MLP neurons of a small language model. Each row is named by its layer, matrix (gate and up: input weights) and neuron, and shows model dimensions 208-303. Each number is 200 + 40 x the weight over its row's rms, rounded and kept within 0 to 999. A neuron's up and down rows have the sign that makes its largest values positive.
Before each neuron's rows, "fires on" lists the tokens most often at its 100 highest values on Wikipedia text that the model never trained on.

fires on: " ", " |", " –", " following", "S"
L15.gate530,207,115,225,223,220,196,230,282,209,295,204,228,139,181,175,226,175,234,209,179,197,240,157,180,316,185,143,196,165,178,165,220,193,155,148,254,193,157,228,157,157,190,209,131,143,186,161,261,131,149,238,181,196,219,192,290,195,212,290,231,147,215,203,196,216,205,204,241,178,306,219,167,252,186,220,174,205,171,155,186,244,210,314,189,207,258,157,164,181,159,191,162,228,264,252,241
L15.up530,166,220,290,196,175,209,149,223,229,278,259,194,215,202,236,166,225,200,234,166,170,225,201,189,270,221,188,219,165,213,161,147,176,136,215,194,188,151,203,167,188,259,169,202,167,157,148,245,205,146,188,184,173,159,162,103,207,240,254,274,261,237,216,133,212,252,198,191,252,249,228,171,171,154,186,282,180,143,217,232,206,183,215,232,236,215,255,154,176,174,181,141,234,196,252,168

fires on: " ", " A", " B", "B", " a"
L9.gate423,189,169,222,262,196,158,180,200,180,217,107,187,236,181,192,201,251,192,237,173,188,223,203,123,193,160,172,182,246,238,150,312,178,201,187,156,189,170,301,236,207,212,183,192,212,232,166,208,237,220,194,139,159,187,163,185,239,161,194,165,226,170,159,223,211,230,129,222,103,219,219,233,191,156,239,179,70,224,124,200,245,223,205,184,184,202,245,178,180,225,129,139,247,194,274,264
L9.up423,191,224,167,185,141,227,214,200,148,158,168,171,177,159,196,232,179,189,228,239,162,222,254,189,247,205,180,236,218,187,201,212,198,219,194,177,188,231,167,154,187,215,244,197,146,195,161,200,176,269,200,274,162,223,213,222,206,194,257,200,184,193,210,178,200,199,201,235,212,293,191,110,264,255,217,217,203,225,228,188,146,196,217,242,212,257,101,240,248,215,151,189,212,156,152,159

fires on: ",", ";", "/", "-Z", "-K"
L6.gate518,185,240,210,243,270,211,289,202,213,292,220,213,211,212,240,234,220,197,146,176,189,143,213,165,186,192,154,186,209,195,189,166,194,196,135,172,174,156,175,158,122,240,185,242,147,196,240,247,148,233,187,195,195,220,189,237,233,249,209,306,174,277,239,201,165,275,140,217,136,240,186,227,236,238,221,239,229,200,203,140,196,218,213,250,179,237,175,173,188,163,164,207,135,174,189,235
L6.up518,174,206,198,272,198,236,176,178,216,261,205,246,202,146,197,200,234,208,181,248,107,186,236,213,207,255,182,231,152,219,142,219,254,269,227,238,229,185,180,181,210,247,222,159,265,208,185,208,196,221,218,142,237,200,149,270,199,162,200,203,199,181,160,186,228,223,227,194,202,199,218,192,159,193,184,101,281,156,184,166,240,173,253,182,142,164,230,226,186,216,218,212,227,161,174,215

fires on: " |", "G", " that", "f", "g"
L4.gate227,217,189,180,231,197,261,219,211,179,241,167,199,229,144,144,222,206,267,226,232,196,168,190,195,244,153,233,210,121,186,251,181,194,203,194,203,204,227,249,174,262,218,186,192,256,167,247,242,188,226,150,193,125,177,193,297,257,196,241,144,184,229,163,234,223,143,170,264,168,88,188,85,215,176,170,100,247,215,216,173,206,270,202,206,234,173,157,194,194,251,203,149,144,194,162,211
L4.up227,183,248,186,180,161,204,246,205,161,236,170,183,231,216,210,147,299,227,239,156,247,119,131,229,224,228,234,212,190,233,154,227,207,198,175,237,206,221,247,189,208,196,182,151,214,182,202,180,203,208,202,181,128,183,293,253,231,201,186,212,297,142,215,187,213,175,208,243,159,149,89,181,197,157,162,234,222,272,217,204,204,111,208,179,266,207,188,191,202,215,211,177,154,184,175,172

fires on: ",", " (", "),", " as", " |"
L11.gate433,131,247,187,210,240,219,190,285,164,237,132,219,219,186,148,184,235,174,225,194,210,186,226,179,195,212,138,146,243,174,215,192,135,202,188,205,228,145,269,184,190,246,257,184,245,207,168,158,162,211,187,191,137,191,224,289,178,208,277,192,205,260,250,179,207,222,186,229,181,244,229,176,126,196,202,218,192,197,196,175,176,240,241,229,217,219,237,198,237,118,204,153,213,135,215,226
L11.up433,199,185,205,159,148,202,249,158,224,94,132,224,177,223,176,195,208,214,162,234,128,181,269,134,182,183,182,184,297,155,215,158,152,220,170,237,162,188,147,179,194,206,199,158,131,229,207,218,249,242,166,226,188,160,148,318,218,204,211,165,176,196,202,190,234,255,187,193,189,214,204,203,198,189,225,241,186,185,229,156,248,302,263,163,175,192,171,182,239,136,254,126,159,195,209,193

fires on: ".", " ", "–", "ass", ","
L10.gate570,202,310,166,158,167,214,293,192,194,186,242,164,177,266,256,213,179,241,191,157,190,175,253,188,256,230,212,224,157,161,178,228,262,255,277,216,182,192,151,216,198,216,201,201,237,302,198,211,206,196,214,265,223,233,213,196,219,212,213,222,158,244,211,260,250,287,144,183,181,232,145,203,232,192,182,241,242,214,115,262,113,197,174,198,195,238,207,174,200,225,163,199,140,209,266,185
L10.up570,172,158,194,243,133,201,211,189,214,207,209,186,192,216,223,172,198,225,241,231,265,221,229,199,145,160,253,245,179,160,230,251,197,207,187,225,199,227,204,100,171,171,221,113,207,225,220,185,133,242,221,154,239,194,254,197,104,243,168,208,222,224,181,115,251,219,198,168,213,189,265,183,233,213,202,236,195,157,195,170,223,200,193,172,126,240,225,211,223,183,253,140,213,127,182,141

fires on: ",", " and", " the"
L11.gate344,211,241,218,170,145,188,193,177,215,168,230,218,191,139,240,197,186,119,128,220,223,251,154,243,180,226,215,201,255,64,211,213,163,162,139,219,257,178,185,247,169,228,201,147,267,245,177,179,221,181,217,200,235,235,192,228,237,226,165,175,250,251,237,165,149,189,196,192,225,217,187,189,165,143,227,211,185,183,242,240,255,216,284,161,180,259,158,160,179,224,174,186,166,253,241,169
L11.up344,169,152,213,156,214,229,323,205,183,227,169,261,275,203,185,92,202,172,250,202,190,195,204,232,139,193,181,205,164,185,237,247,157,176,213,260,192,156,184,262,205,177,165,194,245,155,186,107,241,246,213,179,211,135,213,207,174,204,159,165,239,202,269,118,226,169,168,247,205,212,178,226,103,297,207,217,193,217,238,160,232,194,254,132,202,259,250,149,140,210,242,137,153,174,229,192

fires on: "S", " N", "N", " Sar"
L10.gate233,260,186,180,252,194,207,261,144,191,162,228,198,189,237,225,219,146,188,240,142,219,230,215,193,212,218,182,254,244,243,262,197,201,216,177,263,257,177,244,194,170,179,185,124,228,158,221,186,218,255,211,198,177,158,261,222,207,204,244,209,209,192,193,214,78,241,194,221,224,201,186,200,197,206,218,264,159,246,281,186,220,149,218,263,155,160,143,217,262,176,201,128,192,258,157,176
L10.up233,178,209,209,246,242,187,250,231,197,182,172,261,63,296,216,250,265,172,232,214,181,108,257,253,279,199,147,208,279,200,222,259,220,188,160,176,164,180,225,166,206,91,220,156,252,188,200,213,166,153,143,282,210,204,120,153,178,221,180,201,228,230,167,186,270,212,198,154,250,241,172,186,191,202,237,233,222,107,195,173,272,137,176,228,124,159,239,234,238,172,151,182,229,245,171,250

fires on: " is", ",", " Or", "!", "O"
L2.gate440,168,261,216,217,169,200,159,272,170,204,246,193,171,212,283,185,145,239,232,210,221,174,169,200,158,189,190,220,147,228,253,166,142,154,173,209,199,234,235,260,162,194,226,208,212,216,198,193,165,282,156,204,232,144,228,198,209,235,205,238,205,210,238,229,255,214,160,183,231,177,230,178,161,114,130,194,207,222,312,222,150,185,231,224,198,139,200,233,203,215,154,196,163,238,167,74
L2.up440,154,202,227,163,138,128,256,215,208,268,191,174,213,191,288,203,213,210,277,161,211,132,263,207,119,167,236,227,204,276,165,179,199,178,216,219,130,217,229,226,215,146,195,176,206,179,235,207,199,234,240,259,284,147,208,163,155,190,265,191,207,184,213,200,221,255,187,186,146,154,181,241,178,163,197,207,185,216,241,242,156,198,233,163,197,143,159,215,141,156,237,199,214,212,164,208

fires on: "|"
L4.gate531,229,275,153,199,193,214,245,189,188,271,174,157,246,211,198,186,185,197,204,153,173,187,234,228,272,239,152,223,207,166,223,156,178,264,128,199,258,137,202,227,208,180,226,242,284,179,181,206,145,189,229,171,209,194,191,188,224,184,223,175,201,200,198,306,145,205,183,246,171,217,211,175,186,233,228,164,206,190,249,159,188,158,194,246,277,209,189,244,194,131,187,157,243,147,194,175
L4.up531,211,237,163,221,224,225,191,162,173,202,174,213,192,225,204,189,162,218,194,219,207,226,223,177,216,213,177,178,149,135,130,204,250,203,258,179,115,252,201,270,212,214,201,301,224,209,194,226,191,270,213,188,184,160,221,167,235,128,215,189,195,113,200,253,244,161,198,160,191,211,188,260,134,196,228,148,167,232,151,224,243,209,236,229,224,153,203,207,261,164,216,156,209,268,191,173

fires on: " ", "–", " (", " –"
L15.gate230,228,206,174,199,270,213,177,170,260,241,261,196,248,197,204,266,175,235,191,211,245,207,159,163,275,251,242,193,196,125,131,174,155,192,244,150,207,234,138,189,175,173,151,128,181,232,163,237,177,180,177,221,187,227,187,224,129,161,289,251,164,271,162,167,168,142,240,199,210,244,251,216,190,195,266,230,136,201,187,220,209,177,269,217,198,210,131,205,193,211,246,271,157,260,238,239
L15.up230,179,214,199,185,196,206,196,148,184,294,270,220,223,252,191,151,206,215,185,194,216,207,192,186,200,268,207,189,150,222,198,210,215,200,220,160,209,174,255,182,179,206,216,257,248,224,271,247,159,212,155,229,121,140,161,186,176,183,214,134,258,251,202,169,153,276,218,236,134,172,185,195,191,149,233,152,225,124,225,291,261,155,238,268,167,279,183,160,216,215,246,208,218,125,208,190

fires on: " the", " a", " of", " in"
L14.gate126,323,202,220,209,231,193,243,210,205,228,169,173,244,188,217,195,278,207,112,164,168,205,205,184,218,223,118,213,307,235,148,142,194,231,156,180,185,243,210,120,204,90,176,236,170,263,202,234,220,137,220,200,189,132,122,222,214,212,157,169,226,204,213,203,110,213,209,224,142,171,195,160,174,163,251,165,115,199,212,138,245,223,204,163,248,214,147,138,255,206,145,165,203,177,192,223
L14.up126,129,182,139,218,189,244,188,162,241,178,228,219,219,197,193,259,266,117,184,185,138,248,179,165,196,215,203,253,194,205,222,237,172,168,163,172,237,146,167,162,180,218,182,183,168,222,294,154,132,227,183,207,210,152,139,190,189,209,251,181,198,186,230,112,127,266,236,170,245,103,197,209,176,190,138,174,190,252,209,161,275,175,230,199,234,197,190,234,197,123,159,220,178,169,214,157

fires on: "el", "all", "c", "le"
L2.gate95,135,169,190,242,173,178,256,233,213,178,199,188,154,189,203,225,176,185,246,228,243,203,239,238,213,170,133,210,187,187,224,253,173,184,186,187,148,112,121,191,214,148,230,198,168,278,180,115,232,179,164,233,211,236,231,261,153,132,220,220,124,221,224,180,247,268,279,159,196,226,178,136,215,135,220,167,227,125,231,226,234,174,187,213,185,216,236,122,195,171,204,162,182,175,215,266
L2.up95,195,185,222,191,213,208,192,259,212,207,195,232,268,170,187,160,211,220,211,190,232,150,223,192,186,153,129,107,134,196,178,237,191,189,291,199,242,180,154,219,176,222,240,170,196,175,281,87,242,174,170,217,195,247,193,178,181,172,151,231,221,156,172,210,189,190,198,183,306,296,195,304,184,166,129,195,148,194,179,152,181,178,293,204,171,148,206,205,221,134,216,188,208,222,218,173

fires on: " and", ",", "/"
L7.gate93,246,136,156,162,263,215,209,246,229,162,154,178,116,182,239,221,155,139,210,206,169,167,203,209,176,186,181,131,185,239,255,154,152,197,149,191,192,240,139,216,132,178,270,182,240,212,207,257,121,158,178,189,194,170,220,182,178,284,266,205,221,230,227,206,220,166,182,189,183,289,190,165,165,167,124,193,142,224,220,212,180,246,267,229,235,159,252,208,135,203,274,158,183,163,191,190
L7.up93,184,176,206,175,150,127,184,202,192,222,181,173,249,220,225,245,205,162,179,140,229,141,184,181,180,180,228,254,219,204,213,159,194,222,204,200,278,226,206,252,234,175,212,203,146,224,143,163,249,292,238,242,151,37,225,244,218,216,247,159,261,217,175,198,182,156,236,145,165,234,192,272,173,150,169,265,154,180,181,125,233,203,208,218,142,237,207,132,230,137,271,234,218,127,190,156

fires on: " |", "\n", " L", "|"
L13.gate370,240,196,218,179,213,142,192,229,204,128,209,199,221,202,176,138,145,174,228,167,162,219,158,137,242,219,159,136,165,216,165,187,106,129,277,108,251,155,183,198,252,218,208,217,225,180,211,213,156,212,192,163,135,170,197,206,228,216,202,271,193,209,165,192,122,224,173,186,196,181,222,181,176,138,202,174,198,236,272,223,192,208,229,274,172,227,146,160,247,166,159,204,194,144,199,224
L13.up370,170,293,100,235,137,222,197,227,190,187,233,148,179,239,256,290,227,265,150,190,163,237,192,153,232,216,202,221,188,248,123,248,142,224,189,158,218,174,237,274,189,181,149,213,196,200,176,201,227,176,212,284,200,176,235,117,181,226,186,248,194,284,199,194,169,177,151,162,273,252,199,238,212,145,192,253,161,165,212,251,233,146,150,263,233,258,171,218,163,144,205,186,188,201,143,179

fires on: " "
L6.gate388,187,223,226,216,215,132,146,199,163,176,185,162,195,224,135,143,240,212,181,145,246,112,155,247,239,192,216,119,250,208,185,213,162,82,203,169,253,176,174,249,238,208,248,156,234,169,170,173,148,234,197,159,118,165,202,186,181,133,227,170,181,191,194,188,157,198,191,186,239,235,189,126,195,183,282,107,233,216,235,216,184,171,189,197,111,262,279,258,167,210,245,205,228,248,109,206
L6.up388,248,179,176,142,197,203,234,181,270,241,159,229,256,166,173,120,113,162,200,228,197,136,232,145,281,146,184,207,219,169,229,120,161,221,210,203,253,143,165,170,161,164,215,186,187,205,249,273,200,193,182,205,250,196,174,228,216,173,210,133,193,181,222,184,175,263,206,220,145,198,200,193,200,195,236,174,183,292,200,173,209,156,188,210,205,197,217,175,203,188,282,183,226,186,285,187

fires on: " |", " to", " ", " and", "–"
L7.gate629,261,180,243,150,193,184,282,212,117,215,282,242,176,245,147,224,236,205,194,195,180,214,175,157,222,271,201,194,231,182,165,191,219,162,182,186,189,211,236,260,267,236,220,254,268,183,245,224,264,208,191,221,166,273,227,231,252,180,297,214,256,277,219,217,160,264,111,208,151,115,204,147,225,189,253,211,210,170,161,179,188,228,154,242,256,251,276,202,143,225,111,181,187,211,219,169
L7.up629,248,179,137,161,199,172,185,240,190,308,237,301,218,208,215,199,155,167,191,196,202,164,149,231,168,287,218,184,199,130,209,228,225,145,174,263,221,203,216,212,245,209,177,175,212,164,246,232,211,209,181,266,159,260,222,201,225,160,253,209,242,230,212,157,229,176,142,189,244,158,185,122,173,211,249,174,210,248,116,271,178,195,155,250,244,270,202,202,141,180,176,184,90,186,165,140

fires on: ","
L9.gate200,170,257,233,169,240,253,276,167,116,177,153,197,156,236,89,184,197,173,146,194,185,203,188,190,239,151,169,195,175,98,236,211,180,153,141,115,152,168,228,142,194,183,303,165,252,221,189,118,198,186,214,188,241,214,202,275,222,210,184,217,202,267,207,181,152,135,237,230,159,183,213,194,207,215,234,272,202,151,232,228,214,188,196,184,225,209,147,173,278,159,252,159,236,213,213,162
L9.up200,156,158,261,197,184,201,286,165,161,278,208,206,218,217,183,122,250,168,215,170,161,202,246,226,154,228,216,242,245,151,261,221,200,202,176,182,104,194,229,216,128,143,230,221,212,187,202,198,199,180,200,198,151,182,180,273,191,228,161,230,203,218,206,172,222,141,200,215,199,232,211,178,207,237,224,231,207,150,248,125,252,179,218,234,163,129,209,219,187,222,239,193,250,153,208,224

fires on: ".", "'", " ", " |", "F"
L7.gate630,191,223,222,253,204,155,215,217,195,194,152,207,167,226,208,142,204,229,124,111,141,253,300,164,256,159,214,158,146,189,169,231,280,190,265,188,233,224,198,226,226,151,224,135,237,194,162,156,190,208,177,115,260,203,188,212,192,217,208,190,83,184,185,170,208,202,209,193,120,141,193,287,261,194,245,205,227,207,223,261,185,261,201,161,193,185,220,173,213,185,247,165,190,198,277,153
L7.up630,175,214,249,177,242,187,266,173,218,244,185,147,202,277,263,130,148,258,159,204,226,172,252,253,219,207,220,153,202,187,170,284,233,227,148,219,172,240,114,266,205,165,160,162,220,217,269,151,192,233,173,184,221,184,259,214,193,182,145,210,208,159,219,154,228,100,208,200,150,215,204,259,231,221,265,195,186,244,188,128,252,153,150,191,195,247,192,193,314,165,217,155,229,124,172,139

fires on: " and", ",", " un", "ly", " or"
L7.gate240,213,231,166,115,240,191,207,217,166,222,235,273,210,138,228,269,227,117,168,142,174,208,117,218,244,199,228,267,163,207,242,144,202,221,156,161,191,161,121,171,220,241,260,124,160,170,210,156,190,205,238,238,168,228,157,128,251,167,175,133,140,249,172,179,183,197,154,181,213,209,211,130,209,213,221,216,158,224,257,182,218,281,174,205,178,226,247,252,182,184,245,176,210,244,230,171
L7.up240,189,247,156,198,286,203,267,305,194,271,184,215,189,140,280,171,190,268,194,202,140,227,179,205,175,151,216,225,199,222,235,213,131,281,199,228,140,191,150,129,180,227,186,212,217,79,151,169,164,221,261,142,194,177,151,283,244,212,176,164,214,255,183,229,196,176,157,181,142,261,168,203,215,178,245,182,220,179,228,185,272,263,263,213,219,195,266,179,204,205,222,174,203,160,220,229

fires on: "he", "hen", " from", "ree", "ing"
L2.gate326,202,194,226,229,198,209,111,231,171,196,132,330,197,209,172,158,254,153,196,213,147,258,150,180,125,259,164,224,172,132,214,230,206,236,119,190,234,249,203,185,268,216,271,176,240,158,192,161,210,220,215,223,158,244,162,158,185,211,143,182,167,176,156,193,201,128,226,180,191,191,206,200,165,216,243,233,260,247,220,241,173,144,135,223,215,229,213,265,99,198,189,168,262,139,241,229
L2.up326,200,198,113,204,174,237,210,209,209,234,209,219,158,198,231,174,103,224,254,233,278,206,135,213,176,261,212,170,231,269,214,295,169,233,286,224,204,172,216,154,236,175,307,174,282,181,228,148,177,124,219,237,238,168,229,155,187,132,199,157,224,217,142,216,236,166,233,207,203,183,159,143,133,233,205,177,196,219,215,220,137,164,123,197,188,211,258,153,186,225,166,213,242,161,197,214

fires on: " to", " and", " –", " ×", " &", ","
L9.gate271,211,216,228,205,194,185,185,205,153,159,192,151,162,133,149,173,122,270,204,186,240,142,168,213,198,220,229,190,199,164,221,157,129,177,246,197,160,189,202,226,220,186,166,209,167,176,194,300,224,228,225,191,183,193,262,187,179,217,231,255,183,223,223,260,166,219,139,211,246,184,201,236,211,149,152,205,167,249,200,145,229,210,250,247,180,156,191,134,241,113,154,144,222,257,187,253
L9.up271,170,211,180,78,180,246,218,236,276,170,184,152,190,191,169,162,126,186,164,224,219,93,235,229,149,195,241,183,109,195,241,200,202,217,207,225,179,141,222,236,140,165,184,179,212,238,151,218,177,260,151,239,157,214,217,252,146,228,111,261,240,208,234,211,281,192,200,163,271,163,208,240,181,267,139,197,142,220,196,213,177,148,188,181,284,196,99,199,248,205,184,161,210,216,212,161

fires on: ",", " that", " which", "),"
L10.gate91,170,206,157,307,229,179,228,285,153,120,183,100,129,241,225,195,170,172,178,193,190,272,129,131,238,128,218,240,164,122,219,139,188,174,239,187,183,215,201,175,206,188,214,178,245,224,158,246,187,284,170,247,175,187,92,219,201,263,212,224,199,219,177,286,173,201,197,217,175,200,205,215,276,175,249,206,201,195,249,213,215,187,248,191,242,155,127,194,198,188,125,178,216,214,165,153
L10.up91,141,179,281,240,232,228,232,198,164,178,183,152,192,314,154,174,253,209,170,229,168,164,203,226,183,185,179,276,211,125,274,203,237,250,194,174,127,198,185,212,166,145,208,221,163,248,125,234,217,185,183,285,129,200,183,190,175,251,149,228,142,210,219,280,143,188,196,157,222,168,227,207,183,193,261,210,243,208,254,262,255,219,243,133,189,143,141,179,194,211,199,175,230,102,147,209

fires on: " the", " York"
L12.gate29,243,206,208,212,209,185,203,240,219,190,122,222,181,194,198,179,219,199,132,161,239,247,170,212,206,260,264,146,142,224,130,237,205,231,176,236,208,255,141,177,203,128,197,232,215,212,134,220,206,175,223,250,311,220,172,244,219,183,185,179,243,136,222,161,193,204,181,250,222,229,195,150,180,143,184,180,179,202,108,231,132,173,254,198,187,206,223,178,263,111,174,165,203,189,158,199
L12.up29,135,248,214,264,216,163,203,199,217,229,240,222,256,190,187,166,169,137,149,208,148,148,214,220,157,188,242,207,188,146,193,247,147,188,152,146,133,272,175,187,194,246,192,167,197,139,275,142,201,187,179,190,217,172,154,154,234,224,255,172,257,165,222,258,117,208,195,206,151,166,218,183,189,216,214,225,164,208,258,160,153,233,193,219,159,167,235,197,176,157,167,185,192,212,253,161

fires on: " the", ";", " to", " when", " from", "oupl"
L6.gate182,185,259,185,129,203,208,286,170,225,184,216,226,195,254,205,180,225,183,204,211,299,258,217,243,151,147,126,253,177,242,195,210,155,179,210,219,163,254,204,223,114,177,190,164,145,174,161,241,299,213,227,195,265,281,238,261,242,232,231,149,222,219,192,228,269,198,225,252,212,158,152,129,169,222,274,232,209,265,207,174,174,170,279,177,120,185,186,190,269,231,183,134,213,164,118,204
L6.up182,307,195,182,199,246,201,185,182,170,200,167,186,112,142,245,155,203,191,210,202,162,179,262,265,173,190,239,190,213,187,181,254,244,222,155,145,132,209,192,188,153,188,278,183,242,194,264,180,301,178,181,129,231,225,226,153,234,171,203,207,239,195,248,197,209,184,190,267,232,112,217,178,226,172,208,226,110,239,210,198,178,176,140,234,190,113,234,212,139,259,215,172,223,143,269,234

fires on: "is", ";", "S", "R", "es", "ster"
L2.gate177,264,175,125,133,202,159,202,277,241,166,209,227,202,221,212,190,224,230,156,192,254,234,175,206,209,209,256,264,150,210,117,222,242,309,219,250,162,157,127,204,255,192,290,235,195,222,169,167,167,193,181,215,214,222,177,248,237,237,183,218,192,160,114,204,220,178,236,225,162,154,163,233,213,173,200,145,259,208,225,157,170,211,177,257,180,208,208,111,196,169,221,131,172,273,206,256
L2.up177,257,248,146,134,220,275,249,208,243,176,222,274,251,196,168,188,253,166,243,240,197,251,239,122,150,151,204,209,223,145,170,236,301,241,221,224,217,353,178,197,258,171,216,186,202,192,192,154,265,256,236,194,188,258,187,245,206,193,209,226,187,159,192,253,172,164,243,277,160,170,178,142,223,205,177,183,152,174,290,141,212,158,141,271,227,132,223,188,253,201,209,170,249,254,224,188

fires on: ",", " and"
L9.gate57,132,158,154,186,215,202,203,213,221,156,150,190,216,232,222,215,197,154,187,166,127,239,219,222,169,215,167,181,150,121,240,221,137,237,234,183,202,245,204,249,222,277,236,161,197,97,180,190,218,241,223,137,182,212,216,233,228,208,237,230,185,247,196,194,166,164,233,126,192,163,153,186,174,148,197,201,181,204,185,243,193,157,161,138,206,185,176,188,220,222,177,152,182,186,165,244
L9.up57,209,251,173,182,195,264,164,202,182,154,209,211,233,172,204,215,149,140,249,224,135,174,167,203,146,232,221,199,165,97,238,239,152,171,149,234,311,227,161,123,202,189,192,239,199,149,108,184,110,135,273,158,186,168,255,305,202,202,164,209,221,167,190,173,129,215,262,168,235,203,235,241,148,207,241,223,228,179,212,258,215,272,200,252,234,221,209,165,233,200,262,156,244,200,245,165

fires on: "==", " ", "==="
L6.gate108,209,257,160,166,185,168,178,239,189,165,218,151,205,215,244,198,174,222,171,167,165,196,107,200,243,191,144,137,216,235,171,229,164,159,208,200,184,165,187,286,188,219,137,191,185,223,228,238,166,221,178,146,177,218,223,223,218,211,260,178,198,229,184,204,109,149,206,129,225,200,126,161,222,244,189,249,209,231,209,299,201,134,200,193,216,198,156,237,101,192,193,212,240,223,310,218
L6.up108,205,202,196,150,154,180,169,165,185,151,116,230,225,144,139,222,194,210,202,268,259,155,284,172,197,187,198,200,232,222,284,190,130,166,213,158,236,207,185,183,232,155,216,84,183,223,242,196,190,153,179,181,196,189,242,256,232,200,230,170,205,262,213,219,252,242,282,204,198,193,226,231,235,148,191,165,130,161,217,183,301,183,203,188,147,153,174,227,186,209,222,191,193,201,263,187

fires on: "G", "g"
L7.gate17,143,224,179,248,260,206,137,174,216,139,118,163,180,203,180,173,138,214,226,164,224,161,169,183,224,218,133,168,211,180,223,150,194,194,263,194,154,187,236,152,242,215,224,210,181,182,261,219,226,204,104,182,148,140,217,126,252,157,178,145,223,216,152,130,190,213,205,228,224,100,197,141,206,188,174,186,197,159,181,229,82,275,181,250,255,177,173,185,150,259,123,188,111,248,155,220
L7.up17,236,226,177,255,210,260,187,201,208,258,155,102,234,188,209,217,206,202,218,189,252,237,177,235,226,170,181,149,172,169,234,190,172,174,250,177,243,214,212,155,181,203,160,202,206,203,200,168,270,235,215,181,210,125,273,160,227,199,236,183,221,194,230,192,195,178,241,264,271,147,145,218,273,194,202,220,205,255,245,211,180,183,166,247,253,193,244,255,124,225,272,91,206,269,164,266

fires on: "\",", ",", "),"
L6.gate124,129,242,167,150,158,201,290,188,190,212,221,113,246,239,222,115,234,176,125,226,211,205,265,177,241,173,135,140,238,174,254,186,140,207,239,177,164,169,277,176,200,161,187,173,181,205,212,186,183,162,176,196,205,196,151,242,170,215,219,242,152,228,256,236,154,146,241,175,128,219,180,121,210,136,197,279,153,208,128,141,224,151,198,237,235,251,187,181,259,223,223,193,200,178,222,211
L6.up124,159,175,242,271,190,208,238,216,180,234,177,248,243,211,192,151,147,191,188,229,164,190,142,222,235,308,200,249,194,197,181,178,222,205,171,191,287,154,168,191,205,195,254,190,204,182,191,184,175,183,293,144,214,182,210,167,219,198,211,224,215,149,189,182,188,187,238,270,198,209,258,209,170,228,198,145,190,227,241,230,144,161,223,209,181,149,140,130,263,167,234,161,199,179,188,229

fires on: " to", "-", " and", ","
L11.gate482,186,212,264,103,196,187,270,224,164,177,208,230,206,178,245,198,184,190,130,230,236,304,158,234,236,216,248,165,179,211,239,215,149,208,181,220,231,233,144,195,145,154,218,138,218,216,196,237,196,210,239,152,202,258,232,216,167,185,160,237,218,235,257,152,245,229,194,201,167,270,178,146,184,224,254,238,194,210,163,273,163,193,158,225,222,205,186,230,201,200,205,164,165,171,235,123
L11.up482,208,218,191,151,161,129,207,263,245,305,255,213,196,205,196,207,208,235,167,197,154,247,148,165,162,234,97,149,240,241,184,180,189,239,173,240,177,179,243,133,130,214,243,188,144,174,169,251,211,180,212,198,273,198,269,213,209,166,184,228,246,286,183,218,237,199,112,191,195,182,171,159,243,255,235,201,144,221,164,245,171,261,161,234,187,227,300,142,172,238,161,183,156,153,209,222

fires on: " A", " H", " a", "R", " B"
L4.gate622,143,193,286,212,194,212,195,240,191,151,180,79,187,209,269,218,304,167,214,209,211,263,146,258,168,170,171,199,255,319,279,166,208,183,261,240,226,142,232,179,214,221,161,170,193,222,179,318,169,239,161,279,166,229,286,145,198,222,216,245,318,180,148,185,235,260,215,170,154,236,122,205,205,152,189,197,181,191,162,163,217,193,171,167,171,156,215,211,202,224,184,140,188,208,168,231
L4.up622,148,205,201,197,175,184,181,185,118,227,194,141,213,189,162,166,204,174,239,209,267,298,248,227,209,209,167,122,268,208,165,225,188,183,234,156,147,214,245,175,142,179,207,253,182,256,176,158,130,265,224,167,221,200,256,223,138,235,171,170,170,236,216,242,211,159,188,223,198,225,208,175,186,252,176,228,207,277,239,101,227,242,212,156,197,194,149,198,264,219,195,174,258,190,233,209